Weights of a small GPT-style language model, trained from scratch on English Wikipedia.
Size: 12 layers, 8 heads of 64, MLP 1024 tanh GELU, 15M parameters.
MLP neurons of a small language model. Each row is named by its layer, matrix (up: input weights) and neuron, and shows model dimensions 0-127. Each number is 500 + 25 x the weight over its row's rms, rounded and kept within 0 to 999. Numbers have three digits each.
A block is one neuron, or neurons of one layer that tend to fire together. After each block is what it responds to, as a language model described it from the Wikipedia text at the highest values.

L9.up629:491502493511530501503512474478481533526529466506499499513426524529488518504516473503523486490483422550487454511452498491507506504520526470501539471481537521503513534499537472484516525478492501530460507530474487498519508510504494519511496489506520452455467461508475474525491501562526441483498519526479542582487510483557499516462527495531524498516508504535525476496476489541493502473509
L9.up755:525492534464521499523509467511465475506501502500520450520461534455450471472527504502507415502500488503479457487405522509488464480483545498491495493519540525504472505510531537473520446511543514506487495530519518484517490491519493507502500493517486473498532555541463529490543486511504510496563505496475519499479531458505490499479524445478472477507487502514517465508494472518513502501516
L9.up802:559484507494488500480482484492504477499547503517504510526496516468507500542485519496518490519497477517468459492494447568476485501548524430465497480453506530530500462491489512509509486502535487559471475520499485457514530526467478485465478520513510472519498550502483499489487474510478532472479527490510524512517546545507483555537512499545470481520529454550500489477500503486466495534532
L9.up930:514528469482520540515515470461463489493512503512516512525469501501522483453552526507498471476492459477506472509433488552483485490544451450495496530490524515527493500497481476491486506513522528480472506504524465470527514538533500540511486519507478501522456487478478474515511522501506476522524490535465480486502525473531508476485468459493536488452509465528528496501544506497496468457503
Responds to: Verb right after subject

L8.up661:534487468489451520518522450484473506521505481515531490497457507471501506492478559533511508509483525509549481519468533502495491516558476495497425493474458503485526441518525501483516555496507487476492492511542534507468518500499526515519529550502496477488504500553505491473498462553510495494521498526502523505497498511514512449475531473486479482498489445509521514496541495499499492494453
L8.up737:513540444527472519520542439475459515473511549535537510538475516491518526499535486490558502514476499483482486514460535482494491478495494504504504549516455463527492494527459512497476490507490500488534506525539456463528494487476497526573547485482484476488469527495466518514503493556508557494530464492539512489482501473534510474448500518499515530531512488492526499497517532532496484515485
L8.up819:484480490466465533474486463479515506502519490458542482556474514485522499536526494516511508524498509489466486498488510484500472524544529490494443503516481494503505552485539537463521523513513471498470509486539513502542485481486509487520527526507522511453475517493486466519527425517513463523469491510536557550470533523479512497527513506497490495467493520503514508454481522520473482483490
L8.up880:511443429496510532518545504509474482485478506470551498509485531493525465487520529547516489488517523512522480511505487520487429551508453494503491511502458493494504493513492539466495476474526534516515498522469480461520526490489500499451524514512511506512482487539457508481469497490480502554494502463472467477487532459512469547506444503515480495481470530495526459526502533521502483510481
Responds to: Word-final subword completions

L9.up22:563445491507451541514494496527505488473524495501532479506452491517522486479504459543505520508499529519517489495509518510479500459504488490517488503515492499460495463504469514493496496520478529488483441537491525470505542529540486549475500510512529507484498464526476491534496524529523554518523493528491476476509519539487508480494508501507499488490494505479529500529531497472510513486480
L9.up483:535469463499465534508521499454478524508530493505510492537451512516469493500502469462500495515483523518501491487469510520491490518498497489481501563485458506485506457520480519484509489492485497535513522543506512492482496519517461497475475488483482477446478567511479458513482511478499542551550514489496528551488566449499496501480472575494484473485529524481506466474463490522463517477496
L9.up703:507485524496440558545496489448473485479497484517478442554458508476511509513484495503521493529518488522532516483481524514509502483540497482476467537479495518486482477511535552475507495495494499513476503525514470506494551482505463509476531477498511503477452497508461487506491520572513529522530512508494554530498517499482490472459457505490469476489489522511484510518476491522519518501487
L9.up835:533483517506481542505473508474439494498506478526480507508477521519501490511459532484501507525478522497461494492499466515485504491535421506517485535506537500454495469514510568454517514482482497495504484544530535500516530520502513478505540508490539492484516509503501504508483471549493497487536504477482550515465494495529499499480496466486469496532465467479494513487493511552504475532501
Responds to: Adjective-forming suffix endings

L2.up968:500489466504482501496457504481464507482462497511529520511458496490495469490509471501502495500486539498500520489431507516484523448504489532503494491574493492522492510509485509497496500444512514470458490520501500475512541505528491510512497522525496519515510504514488503520477476503503515442528490485534493513513506449516509484515534508449526500487497558493487511527479514500503526498489
Responds to: Strong and goals, mixed fragments

L8.up457:514445450478483551478503516516526447502491498512518508526522540471480500511500545519500523481451535483499472507525518519494484533532465476472482519509522464518500506497467502497492509480561554470533524498500459466532529528450484470514488542505499509482489556516506528484474527536538486460494472510524490506484506531519481491485499491505468471481509516480487501509493530523452510536461
L8.up589:512480480503503485534472452496490466486495526560495471508521525534500467570507493523456477501488467493499516495473494523497495488480471510503437516478494526477454539499520508504481491479496529513520507509532496461487498557485520496498508480519480515522467529529511511522498519525491511480524517489471520527488505497484457530539493469462450534500471530523517493519464520472516501500466
L8.up696:434490483482512504525503561468509477482515444525539493517530514471511457536506479485471460523496489527508475457496506517471447502498523526446485500497488534494512484449510521489518528490514527507457501515523484478521506487548530502471502556470516475518455513499468543526500503540482508474486523501500444495480519469533506495481492480502509500548527497489518443524534545466490502488507
L8.up950:511512553471513481549487485543506515468496512497508451501502512499465469528506551549539451519480507488485499483510521509506487523501539494485480482466462524527462519474515502501475460493540517526525485502519484457470509501492510487505467482540520482538478531472497487477522492474476481499496457471493523541512533533504521500476497436473468515535504505549509467533522479529464486484484
Responds to: Passive voice setup

L9.up285:549528508413500515531532525484488490505520519537534493534486528511507470517486511534500488530508490469504520518514498547517509483520503524521542458454496532548469535436456525515521540533482489501482479518559460443488471522505491485481529494477496476509541496537473493515468459578496501468489439480499495524541514463512470494459475473499471536474487460492496520462442478499498440496489
L9.up419:522523486520493515532524452524517500502522518514496450534523520508519477472522538528486522491544464507479497526490531543474509532512489453545522527505498491508514455465493465500492477518517483508494498509528480494487491530504531530488479528514509512485515495538485542547505490482542454453506482499523512495493533487492482517479472477514493502469492523519458493494492487474474442520492
L9.up843:547528478506490510509487498482521522467490490506517453533461521509489504494533517512485500513449474502454488538474506517512492487462483507562509465518517529475505512462537521538511496486532495487476463522496519489539523536443524507448539530513492486491500503543467546533477480502481493463476456494506507522521492523541497494498487485525508517470499504504521509499470474505509517502488
L9.up971:505493493514501524486501517489452538515535510506506462524436508512505500488526480496514470520463538520493502480526537479512513508573487492547517514518473490490516513491517492501478492510531494486475523497516502496537526500494535460488493508475475501539487565520456513478501439534451524483489523525549524488546490492467527513525482498503519489460465496470526498482492518526539498482485
Responds to: Clause-ending time/event words

L2.up533:489535512489493501523480486500504496501495490507454468539509500464527520479499498523484503499472527519501502521486442523507476505518494507507535549481491507507473457503506526486521511564509500459524507506591570521539461507484529482464487496465506472487491508482481535507496497517486471499438499513496510480515479474508517509478500462509517496509476498480507475479501487529479477523488
Responds to: Word-start fragments and field labels

L8.up8:480542484527518504474489494471482502488547493505473499502528490509531504479497469506531490495514527498485498494464502526409495477479508471491501528501542513492519485475537459499491527509481539554517483495518524469491505544515535490557474497522521496495454514522439471487510530472507507458480490541486474534529515543469475515473474468569501497488478532526473553479505533510490525510498
L8.up523:497494492457474514485542468524504475510495526529500513509456519482504479499473487534534476504485503482486505537502474499454517475486542473522513497484476486515469528451524454534518516484535536539493513550562519489512538496512544507483464499534470481496465525524498516517501520567456496506511494528468541501508475536492497515481482494521476497448479508529480474524482534537494500504515
L8.up686:495543439521517508500485474474473546498522516533458504516483494523491537443500473520536501486440490517469506510502516505459516533503542480519488493535554508503510517514543480528435531526507558502460486482464490488524513541497524493497540524508487457526477498513477511481485477491493499464494506508490496536522521512526525466522477503512448493470489487508510537512498534527531503506474
L8.up863:532505510481499513510505489490456486501554488528499481519482520503532484464493530467515476499433466511480546539492456473522470498488465515487516486524467478436517481515487479513476518501468532494497441505530505461480519478496496499472516509536514499488489496471518549478492500500472516485519501468491500468522504515466471492472488498535517516487521476456485487482459514496461523507486
Responds to: Sports career name endings